Weights of a small GPT-style language model, trained from scratch on English Wikipedia: 11.6M parameters, no biases in attention or MLP.
MLP neurons of a small language model. Each row is named by its layer, matrix (gate and up: input weights) and neuron, and shows model dimensions 0-63. Each number is 128 + 24 x the weight over its row's rms, rounded and kept within 0 to 255. A neuron's up and down rows have the sign that makes its largest values positive.
After each neuron's rows, "fires in" lists the words (lower case) most often at its 100 highest values on Wikipedia text that the model never trained on.

L2.gate511 [157 116 160 145 108 112 152 140 120 134 151 147 107  90 178 147 131  94 120 130 121 130  71 162 134 113 108 149 140 122  99 106 140 158 115 150 167 144 153 121 144 106 107 146 135 165 155 114 133 178 153 109 158 164  71 148 110 147 119 114 109 173 119 146]
L2.up511 [155 169 156 163 126 120 171 100 139 142 141 166 159 135 163 148 105 128 161 159 129 140 141 112 176 108 111 121 157 112 137  67 108 162 119 102 168 135 129 118 108 136  92 119 122  83 124 108 129 109 177 129 126 150 131 137 111 121  97 109 116 128 120 127]
fires in: "the", "that", "prime"

L10.gate6 [ 98 119 184 133 158 136 125 118  98  89 128 125  99 111 159 125 138 145 107 136 120 148 145 124 112 121  71 131 112 164 116 132 130  94 128 103 158 191 134 105 134 118 129 126  85 131 143 154 134 146 137 130 123 137 131 111 107 135 131 162 126 148 112 133]
L10.up6 [148 116 154 135 108 120 147 118 109 151 141 122 110  76 136  78 120 102 127 158 127 129 158 110 117 126  85 149 112 125 112 165 176 130 189 129  93 127 183 114 106  91 147 160  99 113 130 149 109  97 138 150 145 122 102  74 114  98 164 117 108 119 162 101]
fires in: "the"

L3.gate55 [177  55 144 138 116 134 102 101 129 133 186 170 120  75 163 113 114 143 107 107 135 126 122  74 133 128  95 144 110 136 106 125 137 152 112  96 146 145 152 161 145 113 168 158  94 142 138 164 121 130 130 164 160 151 135 135 100 143 128 147 128 114 126 134]
L3.up55 [135 114 110 126 124 161 142 105 123 162 128 139 146 148 155 113 104  90 109 167 134  71 131 127 141 114 147 101 112 107 127 165 111 102 112  98 124 113 115 144 158 105 101 136 119  93 120 163  70 128 190 169 136 104 170 151 113 103  64 120 145 105 119 126]
fires in: "s", "the", "co"

L3.gate177 [ 85 120 134  96 143 170 112 118 120 112 119 111 142 137  87  93 118 126 109 123  87 148 135 143  98 149 134 145 129  98 111 141 145  80 153 114 110 151 107 147 129  93 129 105 167 100 130 115  87 178 162 113 149 166 153 106 150 103 143 117 139 114 145  91]
L3.up177 [104 120 110 153 125 120 140 112 120  99 132 130 170 151 178 129 157 147  81 101 110 104 132 142  95 137 113 121 117 178 152 124 117  88  99  92 104 111 138 127 130 123 139 112 141 140 140 135 139 156 111 183 153 131 132 117 117 165 125 136 122 116 154 136]
fires in: "two", "three", "four", "six", "five"

L8.gate70 [125 119 144 168 118 159 110 126  93 151 157 154 128 149  91 138 116 161 114  81 139 139 175 149 134 134 119 163 122 117 109  97 109 145 128 118 119 126 100 106 161 138 116  99 176 147 144 151 145 100  97 114 119 126 127 143 110 155  90 132 180 137 107 135]
L8.up70 [139 139 157 181 124 135 120 100  98 154 149 125 117 144 130 125 135 148 101 123 111 139 123 149 168  94 124 121 100  91 111 138 108 140 144 112 134  91 130 127  89 106  58 138 122 100 111 143 113 146 120 152 138 138 104 125 184 139  84 125 137 103  82 115]
fires in: "his", "her", "we", "herbert", "berberis", "patronymic"

L6.gate373 [132 152 153 132 131  70 161 132 103 151 108 147 135 156 124 110 134 133  83 158  88  82 138 133 144 147  62 169 100 126 129 125  86 146  96 135 126  94 150 115 156  96 135 135 106  98 152 143 146 155 101  85 109 141 113 113 169 141 138 132 136  87 149  96]
L6.up373 [138 117 134 159 109 132 126 146 130 118 104 148 173 105 107  99 135 141 131 152 109 161 111 178 158 160 122  99 120 121 158 119 130 127 170 128 107 106 145 162  78 163 160 125 141 124 139  91 179 116 144 145 100 120  97 153 136  98 131 104 102 155 129 143]
fires in: "5", "7", "3", "8", "6"

L8.gate0 [116 109 137 139 137 136 143 143 101 135 134 131 127 141 115 101 108 128 164 122 151 129 185  82 137 123 111 152 139 125 159 164 184 108 109 128 140 172 121 167 120 117 145  95 137 151 107 134 138 139 120  97 159 100  88 144 119 125 111 166 111 122 129 133]
L8.up0 [139 113 123 122 162 184 172 130  95 111 126 128 118 103 138 134  98 119 153 115 112 162 181 120 145 114 103 122 127 115 160 209 132 123 103 124 140 144 125 169  94 105 165 110 157 151  81 135 128 128 123 111 161 117 109 145 135 128  74 162 182  98 121 110]
fires in: "same", "following", "that", "previous", "this", "next"

L5.gate282 [115 150 122  80 108 104 121 136 138 131 112  87 103 167  82 122 163 149 100 130 110 143  90 152 141 132 101 142 100  98 115 108 122 177 132 141 124 134 103 119  95 135 133 146 165 136 147 167 106 132 123 105 147 137 128  93  78 127 156 149 129 107 172 143]
L5.up282 [105 123 126 116 119  67 115 149 114 150 140 103 146 156 123 151 139 123 122 172 124 148  75 123 162 144 138 103 128 127  80 116 124 112 134 147 156  68 115 157 154 121 122 132  63 141 109  98 146  94 144 115 136 160 127 122 165  91 178 149 119 123 150  91]
fires in: "from", "between", "against", "on"

L3.gate3 [111  96 125 105 136 137 114 126 119  95 158 101 116 116 102 126 122 158 128 148 139  95 136 102  90 125 114 146 131 149 104 117  80 115 123  94 141 121 116 133 135 109 135 139 126 130 117 146  95 175 122 107  71 143  94 148 122 104 145 109 104 130 144 133]
L3.up3 [169 151 156 112  99 117 103 114 102 102 141  98  68 176 147 135 120 137 141 153  89  82 134 111 147  68 161 155 147 148 103 131  99  79 112 127 102 112 131 131 142 168 155 169 112 121 137 132 119 140 125 139 146 151 158  81 118 125 136 105 112 137 144 105]
fires in: "united", "international", "game"

L13.gate146 [123  96 139 128 160 131 130 144 102 132 162 122  65 105 137 128 113 111 131 142 153 164 134  85 149 136 110 146 122 153 154 125 131  96 144  86 137 144 147  94 103 107 147 138 130 139  96 138 166 132 155 139 153 111  89 138  92 125 123 128 121 128  97 103]
L13.up146 [138  96 143 120 175  87 127 136 117 136 125  84 176 142 126 115 104 140 112  86 140 109 137 115 113  92 148 146 134 116 119 137 110 145 104 114 127 164 150 143 143  83 150 161 132 108 221  99 138 137 162 114 139 102 121 123 150  98 113 139 116 145 146  92]
fires in: "that", "this", "what", "it", "same", "following"

L5.gate191 [157 114 100 136 172 135  96  87 147 100 110 117 101 103 110 110  89 135 126 165 163 126  95 122  92 144 107 127 137 124 164 146 110 163 126 139 161 125 125 123 157 168 116 138  82 123 156 137 109 124  79 106 137 132 130 168 128  90 125 134 139 158  89 127]
L5.up191 [103 117  89 148 164  99 135 124 132 126 145  94 122 115 127 137  83 169 144 105 150 160 104 113 149 149 157  92 130 175 120 142  96 151 134 112 129  93 146  98 127 180 112 128 104 136 113 145 144 108 128 149 137 112 102 142 152 106 138 125 141 116 146 109]
fires in: "his", "father", "he", "politician", "their"

L8.gate162 [134 152 152 127 129 130 121 141 122 129 173 145 111 105 126 111 108 164 101 157 139 130 114 151 129 115 127 139 104 126 109  99 133 144  97 155 146 124 155 161 152 106 137 126 103 107 143 152 135 164 115 112  98 147 134 167 138 150 186  80 150 122 146 171]
L8.up162 [155 132 119 122 116 135 103 163 143 165 115 109 165  81 102 156 182 157 134 137 103 144 143 143 126 130 124 132 116 121 124 126 161 101 151 111 135  97 138 112 153 137 114 116 157  90 111 105 173 100 172 157 189 146 110 130  51 129 142 166 165 118 115 144]
fires in: "a"

L13.gate397 [127 139 108 111 153 136 115 132 129 146 146 116 150 129 138 111 135 111 170 150 118 110 103 122 162 141 166 184 132  98 138 124 181  88 109 139 120  97  84 182 130  95 123 197 112 146 106 123 112 160 129 142 157 141 116 172 139 146 119 138 128 144 127 113]
L13.up397 [ 96 144 156 127 153 113 132 161 160  95 169 137 159 109 143 129 147 141  84 174 144 112 149 133 116 117 123 151 139 122 122 144 115  92 130 114 125 133 120 114 133 144 111 133  90 114  93 112 146 126  96 136 155 157 136 128  86 194  78 172 104 135 136 101]
fires in: "first", "non", "top", "not", "semi"

L2.gate306 [129  93 148 105 158 111 117 134 135 176 130 172 138 112 163 117 156 148 156  98 159 124 133 144 116 143 112 192 136 147 150 115 100  92 157 112 108 134 137 158 165 117 109 122 141 154 175 115 110 102 122 123 125 144 110 151 144 158 114  96 160 142 188 105]
L2.up306 [ 93 116 147 115 147 127 144 115 132 135 102 111 147 117 183 102 115 126 117 115 132 148 170 127 111 157 116 144  87 159 126 143 138 124 149 135 134 141 159 114 172 120 128 137 132 173 142 124 104 153 118 145 149 155 126 159 102 144 149 136 129 151 119 119]
fires in: "it", "there"

L3.gate89 [136 117  93 138 132 142 114  90 136 131 151 169 123 138 148 156  89 162 108 121 134 147 148 145 137  88 118 163 156 140 138 134 111 173 130  99 139 161  88 115 138 137 167 136 139 123 172 112 149 129 125 101 124 135 109 170 134 111 157 111 125 144 146 112]
L3.up89 [145 129 109 141 130 180 146 127 147 125 141  98 116  70 112 151 122 139 149 154 132 102 151 131 125 120 156 109 107 122 123 156 162 118 150 123 158 110  81 106  90 156 138 121 136 130 159 117 100 161  99 110 143  52 135 100 119 109 126 101 195 119 116 101]
fires in: "c", "s", "y", "bao", "k"

L3.gate488 [121 119 152 180 122 127 142 109 141 143 111 130 153 122 150 127  68 159  98 181 112 124 127 135 127 110 132 117 160 118 121 140 126 136 126 124 170 165 143 165 147  96 148 143 138 140 107  96 111 122 109 114 128 132 124 120 171 158  93 125 151  70 125 150]
L3.up488 [102 123 124 167 115 159 129 141 118 115  85  80 128 107 134  97  87 108 129 185 150 138 108 117 130 160 164 105 144 116  97 113 162 133 108 132 153 100 136 148 143 160 126 136 147 104  74 116 147 146  91 161 107 106 137 165 120 143 145  92 124 130 117 127]
fires in: "s", "first"

L4.gate324 [133 123 173 122 127 141 118 117 117  89 140 100  94  87 134 133 119 188 139 114 162 118 131 140 132 141 138 163 134 102 128 116  94 100 145 135  94 121 129 121 114 129 139 128 128 156 136 182  97 104 140 109 104 100 144 100 106 132 149 149 149  96 152 149]
L4.up324 [128 137 163 118 123 128 129 125 126 174 141 165 142 100 109 113 114 114 112  65 149 131 117 144  97 120 142 123 112 127 156 146 144  88 165 123 126 127  76 112  97  89 162 143 129 114 128 123  85 151 139 111  65 118  89 103 136 144  98 139 106  95 136 111]
fires in: "27", "13", "26", "17", "14"

L4.gate167 [167 110 115  91 119 106 126 180 139 151 117 141 112 137 157  99 147 138 166 134 132 129  96  76 132 127 117 144 135 118 106 103 101 146 134 128 148 142 135 190 132 112 136 154 135 176 123 157 112 105 104 137 109  77 136 205 143 149 158 113 138 156 164 152]
L4.up167 [129 122 135 125 128 125 134 111 146 113 141 133 104 110 146 100  80  79 162 151 153 157  69  81 107  82 128 175 143 138 108 103 145 137  84 155 122 131 163 119 126 146 134 143 145 116 149 191 158 162 129 155 142 143 150 144 109 134 145  88  74 144 145  87]
fires in: "season", "team", "series", "teams", "show", "editions"

L2.gate257 [119 147 120 116 136 144  86 144 117 149 141 147 126 150 131 127 107 126 119 116 132 115 151 144 103 142 111 137  98  92 156  94  61 114 123 159 123 143 131 129 145 128 116 125 126  75 156 136 114 115 175 185 145 116 136  93 124 116 127 142 146 132 122 147]
L2.up257 [114 112 136 175 143  97 156 120 172 145 172 173 128 154 166 168 146 134  89 148 139 112 132 143  77 111 139 135 119 126 169 117 118 108 106  97 143 111 105 109 129 115 143 156 151 153 140 135 125 160 146 127 150  84 110 143 144 162 113 102 168 154 116 113]
fires in: "four", "three", "six", "seven"

L8.gate430 [125 153 129 139 125  87 133 127  73 120 140 118  97 141 109 153 121 108  66 133 158 142 144  85 134 157 130 136 147 157 115 126  86 127 156 110 130 144  80 130  96  86 156 138 125 131 167 106  99 128 100 137 155 135 126  95 100 147 170 122 121  89 133 106]
L8.up430 [131 104 118 174 153 149  81  91 138 156 136 126 135 103 152 113 151 112 105  89 124  95 125 135 132 141 136  92 134  95 129 142 114 113 137 128 161  98 119 144  85 132  99 133  84 130 119 117 119 145 126  90 143 175 139 119 160 123  95 168 104 128 129  74]
fires in: "1", "7", "3", "8"

L2.gate322 [133  88 124 139 132  86 138 131 136 170 123 123 158  75 135 147 112 143 141 103 106 145 129 141 114 150 159  72 103 100 134 133 148 148 122 124 145 139 140 103 114  82 148 102 128 114 136  91  85 152 110 124 145 137 129 112 131 123 168 149  71 108 112 104]
L2.up322 [ 89 137 121 129 112 130 143 146 120 164  93 104 134  98 144 145 104 139 133 117 131 171 104 137 132 123  87 139 121 132 133 118 125 190 123  97 161 131 163 139 187  88 112  88 137 125 134 104 131 144 135 117  93 108  95  91 119 119 147 161  88 108 138  58]
fires in: "in", "visited"

L3.gate298 [130 146 147 123 156 104  76  92 139 130  94 122  97 145  88 149 108 130 127 128 106 134 115 118 123 179 110  80 113 137 142 150 164 111 130 135  95 177 125 169 124 161 143  84 142 105 120 161 113 143 116 164 130 145 132 163 158 146 169 154  85 148  94 125]
L3.up298 [116 149  89 106 110 135 128 147 146 160 122 143 120 131 113 122 130  95 109 143 114 119  83 161 149 152 194 137 120 140 151  99  94 134  86 127 100 136 155 119 108  71 153 127  74 133 135 126 108  92 108 109  92 144 105 132 126 117 126 142 116 121 147  98]
fires in: "october", "june", "november", "april", "march"

L3.gate242 [157 127 139 127 147 103 116 127 145  89 143 141 141 109 129 135 138 138 113 165 145 139 116 150 116 121  61 149 119 171 151 147 129 124 130 152 152 104 149 120 137 118  85 140 156 158 138 156 163 110 171  98 150 120 119 159 103 154  87 117 185 163 165 146]
L3.up242 [ 92  98 140 111 155 138 139 118 108 101 168 103 115 146 166 113 152 130 125 123 113 128 134 119 116  98 102 131 123 165 137 126 109 131 147 117 139 119 120 110 102 159 116 121 146 137 127 184 168 154 131 127 149  72 128 135 130 168 128 134 152 151 164 113]
fires in: "it", "this"

L3.gate17 [124 103 177 123 164 132 136 166  69 116  84  98 149 102 161 133 112 147 149  58 163 136 138 100 105 102 144  93 129 107 118 161 116 105 127 115 153 113  89 183 114 151 146 118 152 135 110 114 124  89 104 110 144 123 120 118 115 146 145 132 134 129 178 107]
L3.up17 [107 106 132 135 112 149 146 122 102 137 149 116 162 130 163 120 113 141 121 105 194  84 124 117 106 159 144 148 130 145  58 100 162 115 121 149 151 106 126 134 124 145 145 136 108 148 120 176 126 101  56  98  82 152  90 138 107 142 106  91 126 141 105 118]
fires in: "14", "15", "18", "17", "12", "16"

L4.gate248 [146 129 120  90 136 158 111  80 110 135 134 126 147 153 113 134 105 111 127 158 125 135 160  91 124 161 115 105 143 133  94 150 107 137 160  99 114 131 121 129 144  82 115 135 183 114 112 152 186 137 127 153  91 125 163 132 128 124 150 132 108 137  85 128]
L4.up248 [165 141 133 116  95 158 161 116 139  92 118 139 150 134 127 139 146 145  87 149 148 128 132 124 160 121 126 131 146 115 115 123 111  73 120 112 151 103 142 131 153 107 114 151 108 136 126 132 193 113 152 138 115 134 176 137 115 137 145 128  75  97 147 108]
fires in: "of", "s"

L7.gate62 [149 115 138 140 168 136 117 105 120 100 178 168 134 124 117 137 149 120 105 145 157 124 125 119 115 125  75 159 121  92 145 104 128 143 124 110 163 119  87 118 139 107 136 147 147  92 191 151 127  91  82 112 132 120 111 116 125 131  97 107 118 101  85 121]
L7.up62 [193 106 146 145 118 119  92 120 141 116 151 129 124 120 127 113 101 139 130 157 156 150 115 106 129 115 105 147  86 172 115 159  77 121 100 129 152 139 111 141 139  95 114 140 125 143 142 162 126  79  93  97 120  92 118 144 146 127 135 131 148 142  99 141]
fires in: "s", "the", "his"

L4.gate121 [105 155 160 135 116 108 123 138 123  87 149  53 112 133 133 132 103 107  89 121 102 124  85 137 107 135 114 149 106 129 118 135 113 153 151 175 117 137 165 111 114 121 121  99 133 100 169 143 114 158 169  56 108 125 155 150 106 151 117 133 120 134 125 164]
L4.up121 [130 145 133 131 108 142 148 147 135 148 127 117 116  93 111 131 174 138 139 165 165 166 146 139 153 146 117 157 119 120 135 133 138 117 134 114 125 140 128 121 137 108 101 106 141 135 135 129 110 123 132 124 137 135 151 145 106 111 113 126 151 173 181 154]
fires in: "between", "railway", "from", "trains", "service", "locomotives"

L6.gate166 [147  58 138 114 165 108 173 124 119 151 168 153  93 119 160 106 169 101 127 128 165 152 128 170 121 138 114 112 149 174 120 133 107 112 175 117 140 131 163 126 138 124 131 124 130 164 135 146 131 161 140 150 119 152 165  97 107 196 128 128 127 122 101 124]
L6.up166 [135 159 138  83 102 108 109 129  91 151 124  92 108  89 127 130 186 146  92 105 102 113 102 131 154 115 148 169 128 104 139 107 116  75 163  90 102 143 108 102 158 122 137 106 136 101 135 152 118 152 145  94 122 140 151 146 130 100 172 135 115 119 143 124]
fires in: "2018", "2007", "2006", "2005", "2022", "1974"

L8.gate123 [159  98 145 119 124 118 117 123 161 121 135  90 125 119 143 154 100 128 103 134 159 122 164 190 123 130 150 100 159 114 111 107 122  92 132  76 132 121 116 152 123 113 115 104 134 146 117 123 131 153 165 126 144 148 159 138 138 146 149 108 140 121  93 116]
L8.up123 [136 133 142 144 131 143 112 117 142 131 114 166 135 121 137 111 130 139 143  77 130 142  86 125 119 163 158 189 138 136  93 152 147  94 135 147 110  92  90 117 120 136 163 184 132 126 139 108 105 143 118 110  97 146 144 105 110 114 128 153  69 158 150 121]
fires in: "york", "october", "10", "12", "14", "11"

L8.gate333 [135 142 122 125  78 107  88  85  91 138 149 136 128  68 133 123 141 156 132 160 137 154 156 167 142 116  86 140 107 139 131 139 164 142 124 110 140 147 128 136 152 120 122 133 109 110  93 171 120 103  66 114  95 145 115 111  96 112 102 164  63 131 116 152]
L8.up333 [ 92 108 115 153 116 130 100 126 128 137 103  87 128  91 137 169 143  98  97 179 122 141 155 122  78 101 135 136 117 131 152 133 109 113 134  96 123  92 132 131 155 110 132  91  90  97 125 138 109  98 126 109 148 104 123 171 120 117 127 159 129 128 129 120]
fires in: "united", "great", "new", "ellerby", "north"

L5.gate172 [126  92 116 161 143 159 118 103 108 106 110 134 133  99 114 123  93 121 136 148 144 112 146 121  91 119 140 148 118 144 109 114 124 137 105 124 117 125 129 124 109  83 101 144 155 140 137 112 128  84 131  86 145 113 101 166 176 116 117  80 147 149 116 154]
L5.up172 [170 133 135  80  88 165  93 131  99 134 147 104 120  86 140 148 133 122 120 111 161 126 136 104 174 124 104 157 144 161 141 165 142 138  89 145 152 205 144 122 136 132 107 140  92  92 122 101 101 158 147 126 115  96  79 144 152 114 123 148 133  73 103  77]
fires in: "the", "great", "la", "royal"

L2.gate45 [109 154 111 114 139 132 143 162 145 125 101 109 151 149  99 107 100  92 137 136 106 110 100 136 118 121 108  63 146 111 108 179 103 127 118 171 120 143 137  81 112 112 107 157 129 132 129 174 139 138  78 128 137 163 133 118 137 155 119 107 103  91 164 133]
L2.up45 [107 142 133 128 153 134 156 165 124 169 159  78 130 165 135 119 159 116 107 146 140 117 122 125 151 107 120 137 150 106 138 122 141 147 169 126 121 142 177 118 147 150 152 114 123 139 115 128 135 167  73 133 175 145 145 107 129  81 143 115 143 122 137 159]
fires in: "period", "built", "years", "week", "navy"

L3.gate7 [145 117 112 115 117 140 159 138 103 132 126  99 133  78 148  97 125 171 127 148 100 123 129 144 123 151 110 103 108 122 117 164  85 121 157 133  85 117 132 126 167 141  99 119 135 144 162 128 167  97 139 194 142 124 112 115 155 134 135 154 137 100 141  91]
L3.up7 [103 126 140 126 176 161 178 190 177 169  95 101 141 130  93 120 150 138 161  99 121 132 130 102 137 158  84 105 120 124 131 127  90 163 104 149 184 159 134 119 136 125 121 141 176 132 172 112 189 119 117 168 109 119 100 129 132 136 141 116 181 106 135 141]
fires in: "a", "an"

L6.gate481 [114 116 149 169 121 157 142 207 114 152 157 139 124  93 141 156 123 117 126 153  62 132  91 130 146 126  62 149 116 107 140 141 136 116 108 160 134 120 153 141 124 127 127 109 164 115 143 109 138 128 108 131 114 156 109  69 144 151 118  95 127 132 122 132]
L6.up481 [132 136 138 139 145 154 161 121 136 119 154 160 107  93 133 105 150 152 162 112  87 144 137 138  95 108 108 114 164 126 196 151 122 116 133 133 102 117 110 143 121  99 134 141 151 115 163 107 102 145 133 129 134 107  99  89 124 126  88 117 196 140  99 121]
fires in: "it", "this", "that"

L7.gate210 [126 151 139 125 133 155 101  96  96 119  85 126 164 169 131 132 139 120 118 148 154 171 126 113  60 127 105 121 147 115 106 108 127 165 138 120 135 103  96 133 154 113 152 130 153 106 160 128  82 164  62 105 119 170 130 108 124  92 152 112 136 136 121 170]
L7.up210 [171  99 136 106 142 139 111 117 112 127 109 106  98 135 115  98 157 124 114 134 113 147 148 104 104 113 138 123 129 183 149 146 133 125 135 138 157 170 162 112 107 114 152  95 156 126 168 127 147 126 150 120 155 151 181  94 137 125 120 155 138 118 132 106]
fires in: "of", "young", "born", "made"

L14.gate244 [111 124 141 117 124 165  95 145 153 137 162  97 141 113 130 117 127 145 108 121 138 130 110 124 119  91 142  88 114 125 133 178 118 115 146 162 109 114 153 180 163 138  97 148 129 108 137 144 161 183 100 172 145 143 121 135 127 140 153 130 125 108 186  97]
L14.up244 [142  89 174  99 188 156 109 141 131 168 136 113 148  98 125 119 140 125 102 139 151 130 140 142 145 134 142  82 137 144 152 156  94 160 153 129 151 123 139 197 160 107 127 137 113  99 132 114 112 124 118 129 146 157 130 118 111  89 124 158 122 133 109 134]
fires in: "a"

L2.gate162 [139 112 123 119 170 140 115 106 132 158 178 139 114 134 142  63 127  90  88 162 126 135 138  65 116 105 165 163 124 106 126 192 139 114 121 146 139 112 153 141 119 101  38 145 122 120 126 117  84 123 109 114 145 106 135 132 143 133 154 125 107 144 110 132]
L2.up162 [155  65 117 161 149 147 154  96 147 131 152 131 133 131 113 125 107 144 171 123 123 120 155 103  85 102 151 135 130 153  85 127 146 146 106 133 119 121 175 127 169 106  79 175 176 146 133 105 134 147 105 168 123 122 102  97 114 158 155 166 121 128 114 132]
fires in: "who", "s", "whose", "died", "june"

L2.gate362 [139 127 176 127 134 128 135 151 117 128 142 144 133 112 112  88 137 138 118 146  91 123 139  75  94  83 112 133 145  89 146 120 114 172 127  99 124 113 154 130 136 180 113 110 114 149 126 153 133  80 124 118 129  95 129 143 156 127 181 118 157 108 124 116]
L2.up362 [100 151 153 127 154 109 136 159 104 120 136 141 108 110 145 102 139 139 118 117 102 111 127  66  94 113 107 124 135 103 107 130 147 162 126 132 156 131 128 139 138 173 106  97 140 158 130 179 150  95 141 143 136 144 134 137 142 113 142  93 140 165 115 131]
fires in: "series", "corps", "region", "league", "party", "bowl"

L10.gate443 [143 156 117 112 108 146 132 116 119  77 131 158 137 118 108 128 131 155 109 167 147 158  97  89 113 102 137 141 106 144 136 110  97 163  81 122 188 133 112 171 121 162 108 105 123 119 118 139  95 122 114 141 153  98 151 139 136 135 126 113 127 139 131 130]
L10.up443 [110 117 155  97  84  77 130 124 117 114 120 104 138 132  89 120 122 140 154 132 148 102 149 115  84  92 127 115 113  78 142 118 120  91 147 119 122 133 185 137 137 148 118 135 119 131 150 122  99 143  78 116  87  91  97 130 106 100 138 154 126 138 166 100]
fires in: "national", "international", "special", "royal"

L5.gate357 [107 191 111 141 150 125 109 153 102 140 177 137 112 124 115 118 119 174 132 145 135 107 122 136 133 169 105 133 105 131 146 149 130 164 140 122 102  86 105 136  66 105 143 154 111 114 159 108 148 136 122 112 101 132 140  99 103  85  97  88 147 133 111 101]
L5.up357 [157 120 146 141 138 136 152  64 132 152 126 117 143 117 106 106 156  96 119 137 154 103 153 115 133 125 109 137 142 166 190  84  62 141  89 167 113 122 150 130 142 111 104 124 148 116 127 124 160 123 144 145 117 124 140 165 156 117  98 156  99 169 119 104]
fires in: "7", "4", "2", "6", "1", "8"

L8.gate397 [123 128 139 130 133 146 160 150 116 119 101 129 130 104 103 137 154 160 141 153 123 133 143 149 144 140 136 118 127 135  94 166 127 121 123 130  83 145 124 110 136 157 157 136 157 137 128  95 115  94  95 122 124 161 110 132 128 129 131 156 107 181 164 179]
L8.up397 [161  87  98 132  93 144 168 147 145 129 106  98 112 104 135 128 115  95 154 123 125  86 139 121 128 105 112 103 154 102 101 140 136 106 113 121 115 160 134 159 123 136 109 154 111 121 145 132 111  76 147 126 154 130 140 119 119 131 144 142 131 122 106 137]
fires in: "the", "new", "a"

L6.gate341 [157 133 168 129 119  85 137 116 122 115 152 136 118 132 133 150 124 120 169 105 172 134 161 142 124  87  84 135  79 157 185 134 120 135 110 136 125 127  88 128 141 140 122 110 105 143 133 128  89 148 137 136 128 104 112 128 120 159 123 146 125 106 151 161]
L6.up341 [150 115 127 121 100 158 165 110 111 122 141 127 113 144 118 141  99 159 161 111 117 112  98  91 112  95 147 109 114 120  99  99 153 145 117 142 125 148 103 105 118 167 125 128 107 162 112 130  86 116 115 173 132 132 151 184 144 128 113 180 156 140 172 155]
fires in: "its", "her", "his", "their", "other", "these"

L6.gate75 [107  95 114 115 181 118 153 148 129 111 145 132 143 147 120 109 145 152 139 150 126 169  88 128 143  93 151 158 113 124 134 135 183 130  95 103 128 127 133 165 122 101 130 127 142 119 110 129 152  92 152 104 152 106 127 133  87 104  68 133 142 126 149 106]
L6.up75 [168 105 150 122 136 137 112 109 152 158 129  98 171 109  87 175 123 146 145 122 114  91 149 140 133 115 111 110 113 115 137 137 118 149 131 114 122 105 125 156 166 156 143 163 105 137 135 132  98 103 166 201 143 115 116 197 102 147 115 144 159 153 146 168]
fires in: "the", "s", "their"

L6.gate120 [114  86 112 137 155  93 101 130  90 146 105  72  88 132 166 132 119 110 108 151 120  79 119 186 112 118 128 121 135 155 128 104 129 128 118 136 108 155 121 158 158 162 134 130 111 117 145 166 202 130 137 134 126 138 161 159 124 134 122 125 171 168 130 145]
L6.up120 [123 172 159 127 134 142 139 138 131  95 125 114 103  93 135 136 131  95 102 160 152 125  75 133 119 128 121 142 125 155 110  99 157  91 110 152 130 108 139 119 109 115 142  95  90 157  86 175 144 139 116 143 131 128  93 170 150 148 147 107 140 106  91 136]
fires in: "2006", "2010", "2022", "2014", "2013", "2009"

L3.gate92 [121  77 154 127  98 134  92 148  89  92  96 172 110 147 147 105 139 118 112 112 147 128 172 114  76 142 135 153 152 135 135  95 103 138 150 164 142 155 137 110 123 102 120 115 130  91 156 129 150 133  89 128 124  82 138 131 116 129 181 130 117 110 124 149]
L3.up92 [135 149 162 124 108 114 103 120 134 135 107 113 132  99 147 100 142 134 129 127 140 122 145 137  87 161 176 147 138 124 145 128  87 163 124 159 130 165 117 137 135 199 142 107 123 111 118 126  87 137 113 105 141  83 127 130 125 102 109  88 116 115 138 180]
fires in: "city", "up", "him", "her", "for"